config = dict(
    n_head=10,
    norm_place='out',
    bias='none',
    init='trunc',
    init_std_up=0.0312,
    train_tokens=409600000,
)
MLP neurons of a small language model. Each row is named by its layer, matrix (gate and up: input weights; down: output weights) and neuron, and shows model dimensions 192-287. Each number is 128 + 24 x the weight over its row's rms, rounded and kept within 0 to 255. A neuron's up and down rows have the sign that makes its largest values positive.
After each neuron's rows, "fires on" lists the tokens most often at its 100 highest values on Wikipedia text that the model never trained on.

L2.gate1106 [142 122 155 138 134 100 144  78  78 111 114 121 131 120 147 132 151 119 111 143  98 138 154 111 104 112  86  66 120 143 153 118 114 146 116  71 153 135 138 123 118 127 129 158 115 166 132 123 131  71 130  85  96 117 136  96 121 128  82 131 131 109  92 129 121 121 124 120 172 171 145 125 120 183  79 114 146 146 156 167 150 201 139 115 170 107 142 112 162 143 110 130 115 133 111 136]
L2.up1106 [126 159 107 158 141  72 151 129 137 126 100  78 207 117  99  92 122 184 139 136 107 182 156 130 158 116 149 125 144 113 137 118 160 152 111 118 154 119 123 144 129 101 117 183  73 110 117 113  94 124 132  86  99  95 138 107 135 148  92 136 145 126 109 139 124 147 169 155 148 153 139 137 152 163  96 125  90 129 135 145 147 169 156  83 130  89 149 120 144 133  82 117  91 141 123 155]
L2.down1106 [138 113 123 127 140  92 134 130  95 135 142 179  87 113 170 109 140  90 107 141 134  95 137 142 124 103 112 119 149 108  80  80  86 121 109 103 132 105 142 143 131 131 177 136 140 124 151 111 136 106 149 123 126 122 147 137 111 110 102 150  77 106 129 153 148 155 149 156 143 141  87  99 155 130 123 104 167 189 158 153 152  99  97 147 119 151 121 105 102 169 120 124 138 154 124 162]
fires on: ";", ".", ".\n", ").", ",", "),"

L2.gate787 [ 92 115 142 108 145  75 139  99 113 125 151 147 157 111  93 131  92  69 136 156 149 109 137 167 128 151 175 103 106 113 172 110 107 147 122 104  66 110 129 111 143 149 161 119 142 169 123 116  99 105 134 112 136 141 110 112 171 106  92 161 153 144 136 127 179 109 132 177  96 151 128 121  94  91 117  69 172 124 105 138  78 107 123 144  80 122  56  88 145 173 122  98 140 132 145 118]
L2.up787 [117 134 133  99 129 109  91 156 106 147 145 164 162 137 121 148  96 115 134 153 138  95 143 163 127 150 147  90 107 117 192  98 137 139 120 131  81 118 120 120 134 174 137 133 161 156 137 116  70 116 112 120 136  95 117 133 138 135 159 112 126 146 128  92 174  73 102 151  93 126 138 167 130  82 109 102 146 142 120 121 106  99 110 160 106 139  74 128 135 144 138  99 170 141 129 130]
L2.down787 [124 157 113 138 103 122 117 171 128 157 140 118 176 150 143  87 137 116 101 153 151 112 107 140 131 121 114 115 103 151 130 103 162 115 149 149 133 163 131 132  95 126 166 140 146 112 152 122 147 123 136 119 125 110 109 136 144 142 129 116  92 145 132 148 157 127 138 113  90 116 135 137 130 160 126  92 113 127 132 129 162 145 103 147  84 134  83 158 118 102 147 128 124 137 155 141]
fires on: "20", " ", "–", "\n", ")\n", "19"

L2.gate448 [123 102 128 152  88 131  94  80  74  92 126 108 146 139 131 117 140 104 145 106 125 131 169 121 104 107 115 136 147 158  94  88 127 124 105  95 133 122 138 110 125 142  84 141 104 185 131 175 127 137 107  65 108 131 125  78 165 104  83 173 113  97 129 168 150 130 103 105 153 172 103  92 113 133  83 114 118 148 104 191 170 149 135 155  84 131 112 123 127 121 141 166 141 144 124 154]
L2.up448 [157 142 100 164  97 148  83  81  47 126  90  93 154 170 151 138 127 147 135 105  91 131 172  77 117 118 114 146 132 143 116 119 124 121 100  87 114 141 109  98 136 114 153 154  90 154 160 193 126 152 160 101 128 101 151  93 131 111 127 136 119 145 106 142 138 150 128 134 142 177 113  97 124 126  91 111 117 112 159 172 155 123 141 130  92  98 112 127  89  90 126 140 147 123 120 156]
L2.down448 [135 174 128 176 130 149  93  93 141  84 130 141 173 124 120 123 117  86 124 147 129 144 150 105 106 136 104 122 146 106  91 147 157 120 113 118 148 163 118 145 119  74 169 146 112 128 167 140  90 161 156 114 114 118 144 112  93 131  91 116 129 148 124 104 117 143 132  89  98 108 136 136 123 114 101 123 118 117 198 140 185  59 131 118 133 114 105 109 145 142 152 100 140 121 128 114]
fires on: ":", " ."

L6.gate366 [101 129 115 150 147 124 131 141 111 120 177 146 110 126 110 154 137 120 141 136 118 137 120 156 116 112 142 109 104 152 106  93 119 161 121 158 155 114 125 143 117 113 131 136 141  96 140 122 175  70 104 113 137 119  98 105 123 159 132 144 144 106 110 103 145 147 133 103  67 135 120 102 139 150 119 138 166 125  82 135 108 130 133 137 151 140 112 151 135 106 130 130 119  29 146 167]
L6.up366 [119 108 130 110 158 120 144 144 119 106 158 144 135 137 168 156 118 151 117 139 127 148 117 157  95 146 126  96 142 182 138  91 139 188  68 160 149 139 134 103 126 107 180 132 129 104 130 127 173 154 128 108 126 132 125 126 124 128 138 141 139 156 120  96 142 193 135  69 102 119 120 125 141 148 165 152 168 162 126 135 134 168 140 113 167 138 147 141 120 138  61 151 115  73 164 124]
L6.down366 [161 136 125 142  92 139 113  54  88 164 125 127 127 109 123 161 135 144 150  75 115 112 164 101 129 130 122  85 135  85 102 115 108 114 165  95 107 130 124 110 120  86 121 161 106 142 127 171 139 170 119 116 160 142 134 132 138 124 136 111 104  74 130 120 170  85 160 116 126 112 125  64 127 134  79 100  90 143 104 129 145  82 134 160  91  98  90 107 138 159 128 118 154 140 134 163]
fires on: " was", " with", " is", " as", " |\n", " are"

L6.gate137 [ 92  95 150 147 115 129 155 131 125 135 154  97 108  78 117 160 140 110 129 182 137 129 163 160  97 128 111 132  95  97 123 114 140 172 150 130 144  85 159 162 144 118 151 127 127 129 135 117 143  82 157  95 139 122 113 109 122 124 105 119 132  93  66 150 126 125 122 150 132 123 114 152 113 151 131 132 108 125  41  31 122 174  99 130 125 154 110  98 150 141 118 121 146  87 123  93]
L6.up137 [133 115 147 165 156 155 105 174 135 146 209  69 102 108 116  82 182  96  78 131 175 154 116 117  91  98 133 142 125 141 129 185 143  87 125 136 146 121 114 151 123 134 131 135 136 133 116  92 126 143  87 129 104 124 185 143 118 116 104 134 124  50 102 157 143 149 117 116 164 152 110 113 157 137 124 107 133 131  88 118 120 129 141 157 166 154 162 109 152 151 140 114 153 114 119 123]
L6.down137 [136 116 174 160 168 121 116 153 111 154  91 177 123 135 128 162 143 134 131 145 126 103  91 111  93 135 117 102  98 129 131 106  89 127 176 132 101 109 138 141 133 137 119 140 151 104 138 141 134 109 149 116 110 140  79 135 147 148 131  99 102 125 116 106 166  90 158 120 124 143 120 109 135 132 115 105  77 120 116 127 130 117 113 114 155 148 163 136 108 144 114 126 136 103 151 130]
fires on: " the", " his", " this"

L6.gate349 [128 109 173 120 122 143 128 109 105 103 159  97 119 162 107 118 151  89 153 169 114 120 162 123  99 131 122 102 107 129 111 155 114 102 131 113 163 139 123 135  96 137  91 136  90 152 107 143 152 143 159 163 135 178  88  91 106 112  94 191 179 106  78 112 157  95 151 133 138 135 140 142 138 136  96 133 153 121 121 177 118 112 143 153  94 117 132  87 180 123 119 114 137 160 109  93]
L6.up349 [101 109 152 106 133 141 136 107  99 150 138 135 133 143 130  51  84 141 117 149 134 107 135 139  65 182 116 105 121 154 116 130 112 123 123 119 113 105 109 146 131 150 141 132 112 140 126 120 154 132 142 122 145 132  86 134 140 137 109 165 124 118 134 105 143 136 103  98 172 133 108 104 134 126  95 125 140 132 152 152 127 132 122 139  88 123 162 100 132 150 103 128  98 139 129  79]
L6.down349 [101 127 147  88 129 121 135 167 139 158 131 131 116 150  87 150 144 128 140 137 125 135 140 152 144 122 146 121 105 160 113  96 136 135 161  88 133 139 147 165  87 121 128 161 173  85 116  74 104 105 113 141  90 103 115 156 118 148 109 144  90 156 100 102 154 144 146 152 101 145 106 100 179  97 155 112 131 161 113 127  97 141 116  92 145 144 131 138 125 147 157 139 105 111 132 146]
fires on: " as", " \"", " became", " renamed", " become"

L7.gate383 [127  55 160 126 103 141 144 138 116 127 115 101 111  88 132 147 138 138 123 128 161 169  93 165 139 118 122 108 146 160  97  90 125 141 113 156 149 106 145 173 120 123 130 111  80 114 141 113 123 145 124  93 147 147 148 109 150 119 148 131  76 105  84 122 120 130 132 112 127 112 116 137 118 152 130 128 173 159 111 155 132 124  67 136 130  96 119 124 165  95 128 130 141 118  93 171]
L7.up383 [111  95 172 137 132 157 142 123 123 118 133  83 117 128  99 153 127 124 122  99 162 125 100 133 128  84 116 128 137 126 110 148 118  68 126 126 159  93 123 189 115 102 109 157 109 124 169 136 152 133 104 110 149  87 155 122 128 128 159 138  86  98 109 134 123 111 109 134 140 119 102 152  99 138 140 115 181 119 113 105 121 165 139 156 113 140 141  87 119 102 165 123 151 103 105 133]
L7.down383 [108  98 139 107 123 131  91 119 122 154 105  79  94 129 111 124 129  90 120 142 141 127  84  91  92 153 109 102 142 140 159 147  96 163 128 101 148 100 109 151 128 126  86 137  92 128 105 122  84 130  82  97 143 129 115 112 148 161 128 127 119 143 110 109 127 144  94 154 172 190 140 127  96 125 146  94 164 147 122  93 106 168 116 133 142 160 105 124 144 131 168 113 129 112 122 129]
fires on: " the", "th", " early", " ", " Civil", "19"

L2.gate297 [ 94 142 124 126 109 139 143 116  88 115 115 117 178 132 133 111 129  85 133 122 101 117 169 143 142 124 123  79 128 114 139  99 157 122 131 120 181 108 115 116 146 155 119 149 113 157 164 178 151 133  96 101 113 138 129  93  85 126 131 133 126 109 119 161 135 129  89 150 129 129 135  75 114 155  79 135 153 138 115 169 120 171 117 121 171 104 117 114  93 130 134  96  68 135 106 152]
L2.up297 [112 150 144  88 132  72 130 110 129  90 111 153 152 103 128 128 162 152 100 141 165 114 124 104 113 135 156  97 155 126 101 105 101 141 106 119 142 133 184  91 160 140 126 170  69 135 114 137 122  96 168 109  99 130  99 146 120 140 100 200 146 129 118 109 140  84 125 117 115 163 144 180 119 139 100 161 104 158 158 133 152 124 160 122  91 139  88 128 127 140 103 182 140 159 125 135]
L2.down297 [140 122 135 172 115  99 101  58 121  77 157 111 148 110 114 118 116 128 125 137 119  84 132 158 153  98  98 157 143 111  91  92 119 152 150 105 139 129 113 153 170 125 153 139 107 132 150 147 114 146 158 111 134 127 129 111 112 106 115 119  88 130 176 163 106 135 131 102 146 128 111 105 133 125  78 115 142 125 161 181 148 120  98 121 103 126 101  83 139 142 154 121 150 137 116 120]
fires on: ".", " .", ";"

L6.gate49 [137 156 157 140 100 149 102  90 116 135  96 141  83 106 137 140 107 104 102 106 114  91 165 128  93 176 121 126  87 135 105 105 111 135 148 144 157 134 146 126  86 140 127 116  99  65  97 100 167 122 123 164 166 115 125 146 173 126 130 116 168 150 146 147 140  90 140 143 105  80 103 145  91  64 128  90 128 128 135 127 160  87  99 131 120 107  78  81 116 136 141 101 104 133 141 145]
L6.up49 [135 125 120 170  98 134 107  90 111 142 125 121 156 132 108 155  98 117 113 149 153 134 102 124 142 135 123 144 100 119 100 106 126 129 111 141 152 157 171 142 128 102 172 102 104 165 138  98 129 124 132  93 159 155 110 166 118 153 144 117 124 119 121 137 152 112 143 123 135 160  64 134 103 114 117 105 177  79 115 134 130 106  68 168 120 160 141  82 151 130  89 122 130 158 118 151]
L6.down49 [142 150  94 105 146 152 126  82 180 128 148 123 136 163 136 137 117 134 114 126 148 163 137 103 114 130  31 111 129 119 111 169 182 121 121 153  77 155 107 115 122 164 101 105 122 102 149 123 140 107 161 132 118 122 131  85 148 111 104  84 172 105 142 130 137 122 122 112 111 117 132 105  85 117 123 112 118 171 105 139 132 108 119 134 103 158 134  90 129 108 164 163 130 156 121 115]
fires on: " |\n"

L2.gate1135 [147  90 157 125 121 111 132 118  77 168 125 142 187 119 145 110 159 108 114 150 118 131 171 110 136 162 131 141 133 149  88 101 103 108 132 140 134 131 149 134 160 112 110 135 106 167 113 107 139 138  97 147 109 170 106 105 143 103 149 166 186 113 106 131 123 124 157 173 155 112 113 100 151  90 137 124 141 100  80 137 142 121 159 119  92 135  94 115 127 124 169 110 114 176 144 149]
L2.up1135 [143 144 144 157 112 101 175 118 159 140 143 142 196  92 122 111 141 140 139 136 152 154 105 113 126 156 127 122 171 148  84 123 143 138 103 138 108 138 141 139 142 125 119 159 105 107 143 118 107 138  94 124  94 151 159 101 151 137 126 126 135 130 138 130 115 133 107 108 126 110 136 139 115 127 139 159 102 112 135 144 120 109 149 143 120 131 140 158 168  79 131 121  96 149 113 109]
L2.down1135 [123 148 127 175 133 148  65 122 123 120 172 167 147 172 163 133 116 133 118 127  60 127 141 135 106 147 132 157 163 138 108 142 149 101 142 145 126 156 125 117 127  61 133 133 108 120 136 128 158 139 120 112 100 153 132 155 133 119 126 156 136 146 124 101 144 145 151 134  86  97 156  90 135 151  98  99 158 129 112 163 152  53 149 149 144 127  94  95 126 158 127 146 121 105 189 120]
fires on: "\n", ")\n"

L2.gate763 [134  87 148 152 139 144 149 107  75 124 132 152 136  84  86 127 126  85 134 149 133 139 125 157 139 126 152 123 145 136  72  71 116 150 143 119 137 150 130 133 103  99 111 119 114 128 109 111 139 146 107 135 144 167  87 149 116 133 113 135 127 113 118 148 154  98 108  88 126 101  81 101 121 146 154 125 138 111 126 181 177 123 119 141 110 189 122 120 144 118 156 131 105 131 121  96]
L2.up763 [122  91 143 145 146  86 176 146 113 141 148 122 168 101 102 155 110 121  99 133 133 143 124 133 166 158 136 122 141 130  87  70 137 171 126 120 125 175 142 113 142 111 126 127 106  98 109 106 154 127 136 131 144 159 110 139 153 110 151 116 138 130 113 105 167 101 112 117 113 123 107 117 127 140 152 133 143 112 122 113 188 114 135 144 110 146 130 124 127 172 123 134  77 126 175 119]
L2.down763 [142 142 126 159 129 154  79 114 168 146 131 167 132 166 136 128 113 135 139 124  91 139 133 117  98 170  88 119 118 108  86 163 162 100 135 177 133 161 112 107 140  74 166 141 121  86 124 150 154 102 120 140 127 140 145 113 118  98 129 132 155 129  98 150 119 134 156 145  65 121 132 108  99 113  84 129  95 150 170 143 143  77 137 130  94 106 108 102 123 102 143 147  99  87 178 100]
fires on: "\n", " |\n", ")."

L2.gate1177 [117  83 152 121 169 105 131 106 119 131 130 119 147 153 158 150 126  99 128 163 132  84 162 168 137 139 108 141 134 125 108  72 133 156 136 159 108 143 110 162 127 146 160  93 108 132 131 141 141 132 168 123 151 139  77 129 127 115 119  94 114 124 141 141 142  95 105  89 129 124 102 149  80 101 145 124 142 129 138 128 103 102 119 158  85 144 104 116  92 175 119 127  72 134  76 109]
L2.up1177 [143 126 155 104 177 131 120  89 132 118 114 139 119 141 106 129 112 104  93  99 155 118 107  92 100 137 148 151 134 150 138  90  95 142 151 136 109 161 143 128 169 142 117  98  85 105 149 103 144 125 121 140 164 136 117 147 131 138 132 101 121 136 122 148 138  91 120 108 118 163 124 110 110 131 125  85 120 114 120 112 149  88 118 162 137 136 126 100 132 173 131 137 104 164  88 139]
L2.down1177 [111 144 133 137 157 139 152 109 100 123 149 166 108 154 132 150 117 117 137 128 134 123 124 155 144 140 138 154 159 125  90 130 117 124 121 173 146 123 129  68 121  88  93  88 113 120 150 174 116 120 139 117 197 146 169 142  90 155 148 148 124 119 111 146 140  97 145 176 123 111  74 112 108 144  44 100 152 115  83 124 154 119  98 153 108 139 106 138 139 148 111 138 124 128 173  91]
fires on: " |\n", "|---|---|\n"

L2.gate423 [112 133 162 101 159 103 113 135 150 144 187 110  95 112 141 104  90 111 137 114 136  96 134 148 138 108 129 150 144 185  92 129 125 125 160  97 142 120 115 148  52 162 122 117 120 110 132  68 117 120 116 146 134 142 108 142 120 124 156 129 154 114 147 143 123 145 100 105 101 112 157 119 150 108 162 108 139 132 126 131 132 100 126 100 125 158 122 141 112  70 150 163 156 134 101 120]
L2.up423 [115 161 135 126 138 136 113 111 126 119 170 151 129 127 150  97 108 175 112  93 149 176 140 110 176 137 173 145 187 150 128 175 153 107 113 105 125 119 143 183 112 158 137 147 101  96 152 119 110 117 133 142 101 110 143 146 138 108 112 154 148 117 155 109 136 158 139 132 132 103 161 108 120 167 141 105  60 111 138 153 127 137 136 128  98 136  99 167 128 130  97 159  87  99  84 127]
L2.down423 [140 121 148 130 142 138 132 139 114 131 146 131 116 113 159 113 107  88 146 135 165 110 116 174 103 116 104 148 134 180 126  96 112 127 106 136 145 122 138 126 111 141 121 121  96 111  77 100 151 113 124 180 162 149 132 127 148 151 152 121 136 143 147 128 155 152 120 145  97 103 114 160 155 126 145 124 111 109 150 147 107  80 116  54 163 136 127 131  49 159  94  88 146 145 113 151]
fires on: " by", " between", " around", " near", " over", " of"

L8.gate1270 [ 82  96 175  81 107 138 109 108 130  92 107  93  92  66 135 160 117 129 154 107 137 162 152 156 120 138 142 152 107 134 112 120 133 118 114 142 137 133 138 111  87 128 113  92  95 155 113 118  96 154 125 121 120 170 158 141 178 151 124 116 125 116 122 145 113 134 143 125 144 162 101 135 176 147 161 150 137 115 119 118 142 147 117 133 174 146 110  94 136  99  97 119 178  52 154 130]
L8.up1270 [127 137 122 146 135 135  93 114 101 123 154 117 159 118 134 124 128 129 156 125 110 110 150 108  89 114 125 104 103 123 157 104 109 164 138 138 177 150 176  99 143  63 111 108 113 147 131 136 117 171 181 106 179 170 142  94 156  93 135 120 128 149 131 146 126 158 155 145 145  91 112 143 111 111 126  52 147 128  99 121 153 150 108 132 127 147  98 123  97  96 168 129 149 123 121 107]
L8.down1270 [103  86 101 132 157 150 102 131  94 150 138  86 115 124 115 125 133 104 132  85 133  94 132 132 149 140 142 103 146 134 123 103 128 127 120 116  96 124 148 122 146 190 125 129 122 181 119  84 147 161 151 152  90  73 114  90 142 123 130 145  93 142 105 149 135 142 109 101  94 104 120 134 167 130 116 115 145 118 148  99 114 119 128  96 148 176 145 104 132 169 153 140 148 106 119 142]
fires on: " the", " during", " early", " first", " of"

L9.gate388 [ 87 120 146 101 117 134 126 108  74 101 152 143 118  81  94 102 115  70 134 114 142 119 133 126 112 147 143 154 133 121  97 118 140 136 124 125 142 150 153 156  63  81  91 124 129 151 133 106 108 129  97 142 127 134 115 107 146  82 154 158 105 132 115 147 138 129  81 143 128 126  91 157 150  94 106 116 148 129 135 144 134 117 126 133 122 116 123 138 135 119 100 147 137 117  69 126]
L9.up388 [ 97 115 149 164 115 131 173  98  83 137  83 133 140 127 166 180 153 142 111 101 131 160 154 115 137 131 139 151  90 136 105  47 124 134 121 151 143 177  96  94 136 147 133 149 104 125 128 120 108 138 132 119 105 140 185 117 139 108 116 149 147 157 102 147 134 106 123 158  93 162 113 152  91 136 138  99 119 139 107 110 165  96 157 131 101 127 106 112 131 148 116 140 144 123  96 133]
L9.down388 [130  89 100  71 101 140 166 123 152 168 159 153 136 141 118 161 106 169  87  99 117 134 104 160 145 145 102 185 158 115  84 145 143 117 137 141 156 142 126 110 129 155 109  90 112 128 126 114  93 143 129 131 149 133 123 141 138 158 101 146 109 102 120 147 186 115 114 148 130 131 113 123 120 151 108 123 173 157 134 115 156 129  97 105 157 111  62 100 145  97 138 139 139 133 101 168]
fires on: " |\n", "|---|---|---|---"

L2.gate1222 [128 133 196 102 102 101  96 135 113  83 101 129 128 157 140  80 106  93 144 122 142 146 123 133 126  82  97 118 148 178 121 106 137 159 137 152 126 172 100 122 137 121  99 113 144 115 121 132 176 161 137 132  92 115  92 135 138 123 100 116 142 128 160 159 151 118 155 107 103 166 104 108 125 114 147  71 109 131 111 135 147 146 104 100 101 126  68 119  98 107 122 123  91  72 135 109]
L2.up1222 [147 138 140 129 125 139 107 108  98 118 151 106 122 136 153 111 131 114 113 111 121 152 138 141  93 105 166 145 139 148 170 144 147 132 148 184 110 121 128 128 124 122 135 106  85 144 171 177 168 142 159 114  98 114 132 105 101 111 134 129 147 123 143 169 104 146 149 162  98 121  97 130 125 128  91 119 103  89 165 139 125 127 122 128 116 110  81 133 100  98 158 101 105 135 101 121]
L2.down1222 [132 121 106 133 149 147 123 138  93 143 117 140 133 130 141 112 112 107 125 147 166 153 156 118 138 122 148 145 110 149 118 111 156  99 104 112  97 120 132 112 127 163 122 128 121 133  83 130 121 107 159 172 155 139 105 131 144  91 109 121 132 111 131  87 159 168 140 146 133  99 119 183 150 107 167 147 135 126 173 106 116  95 151 108 137 162 125 134  89 147 139 128 121  95 124 133]
fires on: " of", " from"

L2.gate298 [143 124 143 164 164 122 123  71 127 163 172 163 139 124 129  54 154 139 156 129 122 129 120 171  98 106 108 103 111 106 139 142 113 163 103 111 108 158 125 123  90 135 155 164 108 150 144  93 140 152 151 109 138 127 139  78 110 114 109 166 156  98 104 171 128 108 109 126 134 125 146  82 150 118 140 133 135 145 132 100 114  76 133 122  85 164 117  82 166 136 146 171  94 129 118 116]
L2.up298 [128  97 103 140 177 155 154 139 104 140 228 143 146 100 124 146  95 139 129  80 104 102 120 117  98 121 118 128 139 154 103 161 180 141  94 179 158 105 160 123 105 108 137 115 133 113 162 149 164 116 128 147 122  87 101  89 150 134 138  95  95 116 129 136 141 120 109  94 160 167 106 145 115 123  85 110  86 153 113  97 127 111 141 176 123 172 139 115  97 144 121 136 138 149 139 133]
L2.down298 [170 112 132 113 105 125 141 138 133 172 123 155  59 140 120  87 138 123 144 152 136 160 118 185 159 149 114 105 127 131 136 128 125 122 153  77 116 117  96 145 144 132 109 128 155  89 127  95 128 138 140 170 137  90 160 113 157 180 159 115 148 156 130 139 132 135 173 184  42 161 152 116 157 135 109 110  86 159 120 138 115 127 107 168 155  83 101 135  69 134 126 103 118 138 104 109]
fires on: " became", " as", " be", "ing", " becoming", " become"

L2.gate989 [104 109 168 175 143 120 155 128 158 152 107 146 124 135 114 113 113 115 142 149  89 126 145 151 130 166 154 115 131 112 154 101 115 158 128 112 114 137 102 154  96 155 140 105 110 114 107 131 125 111 115  71 165 157 137 126  78 119 139 134 159 124 151  93 142 128  56 142 123 139 134  93 134 110 126  65 141 144  75 115 105 113 118 126  89 130 118  66 119 162 131 115 104 134 129 151]
L2.up989 [123  91 168 135 151 140 145 116 123  98 136 141 146 114 107 134 135 141 126  62 125 133 132 149 137 118 127 115 142  75 142 100 121 155 120 173 124 112 120 127 101 125 108 153 145 141 177 105 142 148 129 130 135 123 138  93 171 134 157 102 131 109  98 156 134 103  83 105 177  95 124 112 180  76 135 125 175 140 139 143 113 114 161 127 111 125 111 139 121 155 115 153 148 140  84 103]
L2.down989 [131 100 103 104 160 102 165 116 151 138 175 116 117 156 118 146 132 103  90 123 101  84 140 157 162 112 103 123 106  97  78 148 140 126 143 123 116 129 133 115 132 132 117 150 128 112 103 134 138 118 155 111 186 108 108 113 131 129 144 118  70  66 120 126 150 141 142 137 104 144 118 194 149 148 142 133 110  72 125 110 123 155 106 146  77 110 142 170 132 109 156 141 126 128 145 136]
fires on: "20", "19", "\n", ")\n", "23"

L7.gate859 [109 144 149 124  66  77 129 145 107 144 133 122 128 132 120 146 127 106 103 175 107  90 150 166  93 161 150  70 120 123 136 106 112 146 161 125 128 102  95 139 155 165 137 126 145  96  70 164 112 114 120 122 134 152 153 159 165 102 107  98 142 144 102 111 156 119 112 192 112 114 122 135 130 123  96 182 122 162 125 146 165 110 115 165 138 174 110 142 126 126 149 155 165 145 128 170]
L7.up859 [112 109 113 141  76 134 108 134  98 152 163 103 154  97 145 134 141 119  97 138 121 102 144 145 123 143 128 100 120 114 200 126 100 130 166 144  95 118 133 136 132 141 121 101 134 117  94 152 113  88 112 115 130 118 139 131 148 128 150  77 161 175  91 135 159 158 123 172 146  96 147 151 102  61  91 128 121 183 115 110 166 140 118 147 169 154  85  69 123 132 138  98 136 159 147 147]
L7.down859 [117 141 101 118  97 106  86 123  97 127 129  82 119 128 118 154 131 157 118 142 157 134 123 134 131 116 112 146 141 180 117 111 153 135 169 113 131 101 170 145 121  94 145 128 151  97 116 163 120  98 162  98 105  86 138 152 119 119 111 104 147 142 105  90 109 136 176 105 139  74 102 119 162 115 101 147  90 113 121 163  84 134 108 169 116 152  95  85 145 109 142 100 166 152 166 119]
fires on: "20", "–", "19", " "

L9.gate235 [ 80 100 173 121 132 102 124 106 121  89  70 117 115 131 109 105 154  97  69 152  97 132 170 137 100  98 113 107 142 156 130 101 110 153 119 120 127  85  86 109 125 130 159 131 133 138  99 134 151 107 166 171 132 135 125 141  72  92 131 139 105 145 119 177 130 104 185 139 159 108 145 147 156 138 112 111 122 134 127 115 134 140  69 133 155 161 123 129 144  91 107 161 118 125 151 120]
L9.up235 [ 92 132 115  89 149 142 150 127 129  90 142 129 117 114 157 124 146 110 130 183 117 150 175 176 118 150 154 163 198 115 121 121  96 129 139 113 109  98 115 117 138 144 110 124 159 102 108 134 133 187 167 136 127 147 133 141 156 160 110 146 143 130 142 114 111 115 137  91 158 139  97 133 151 114 153  89 110 120 178 103  71 117 145  92 142 146 112 138 110 151 146 159  95 124 144 140]
L9.down235 [161 112 124 145 126  98 114 137 121 184 107 161 134 174 113 138 104 113  91 139 128 119 103 136 133 116 136 115 100 164 132 165 149 117 157 115 164 124 144 136  93 120 114 127 100 128 109  95 167 114 118 127 151  71 102  95 113 172 100 145 115 134 138 119 118 149 120 136 133 129 122 103  55 142 116 133 147 145 117 135 123 138 181  97 150 138  81 108 126 111  97 148 129 135 113 168]
fires on: " in", " of", " from", " as", " called", " at"

L2.gate833 [110 101 145 152  90 115 100 103 104 102 145 132 112 120 122 132 156  73 137 120 112 108 147 124 116 129 106 133 150 134 111  75 140  93 163 112 136 117 130  75 153 150 136 128  94 126 110 149 147 134 150 114 137 135 134 128 149 130 120 139 140 137 118 199 143 139 121 135 145 113 114  92 118 123 135 160 132 117  90 118 163  99 119 146 148  93 137 137 110 116 135 157 146 140 107 134]
L2.up833 [127 124 165 151 116 128 106 123  94 120 160 135 103 124 147 116 130 104 121  68  88 170 161 174 112 150 131 146 130 129  74  89 114 138 102 111 104 115 114 121 139 153 132 111 129 139 132 116  98 101 156 115 142  89 126  90 142 127 113 128 143 125 127 162 141 129 135 155 111 161 137 116  97 126 107 168 168 115 146 140 171 149 147  93 103 139 127 140 132  96 115 174 135 175 131  78]
L2.down833 [144 155 154 131 131 136  95 106 133 101 101 160 160 146  86  99 114 117 106 120 152 160 147 110 130 137 141 149 133 120 110 142 153 114  70 102 154 115  99 180 131  92 185 140 129 131 142 137 121 167 145 112 148 132 153 136 104 151  44 100 135 140 120  90 124 147 106 109 125 122 106 128 124 133 124 120 119 101 205 161 176  75 124 120 150 131  73 108 136 130 147 100 125 127 120 125]
fires on: " |", ";", "-", "|"

L8.gate146 [140 153 102  93 155 100 131 161  73 150 134 137 135 127 128 127 142  96 138 144  80  78 139 114 114 130 129 131 137 141  90 124 152 107 145 140  97 152 116 132  92  50 108 125 120 138 112 144 127  91 131 124 112 111 154 141 113 147 141 162 118 102 151 122 156 126 113 155  99 153 113 143 158 129 120 113 173 178  88 115 125 142 166 152 173 190 112 147 155 117 171 150 105 112 115 146]
L8.up146 [116 124 126 135 125 130 115 108 150  80 150 124 114 124  88 151 146 118 114 133 133 130 148 104 124 123 100 174 144 143 121 114 126 113 122 158 162 150 110 153 156 129 159 155 127  72 156 126 113 126 123 118 130 167 117 115 114 135  88 119 176 113  75 131  88 137 144 115 135 134  79 120 143 101 148 169 104  79 158 173 110 114 130 125  96 106 180 174 175 120 140 115 139 138  92 148]
L8.down146 [131 117 133 173 132 112 125 140 127 148 138 152 125  94 107 129 100 113 111  82 152 155 144 159 143 146 113  93  96  87  87 124 115 164 150 140 176 116  95 104 183 100  95 148 119 139 108 196 149  96 145 126 104 126 143  93 133 136 123 137 105 146 132 126 163 163 123 163 165 140 112 159 141 133 169 121 171 139 125 122 142 149 155  45 121 139 159 120 126 119 139 145 111 128 119 160]
fires on: " It", " which", " episode", " that", " song", " They"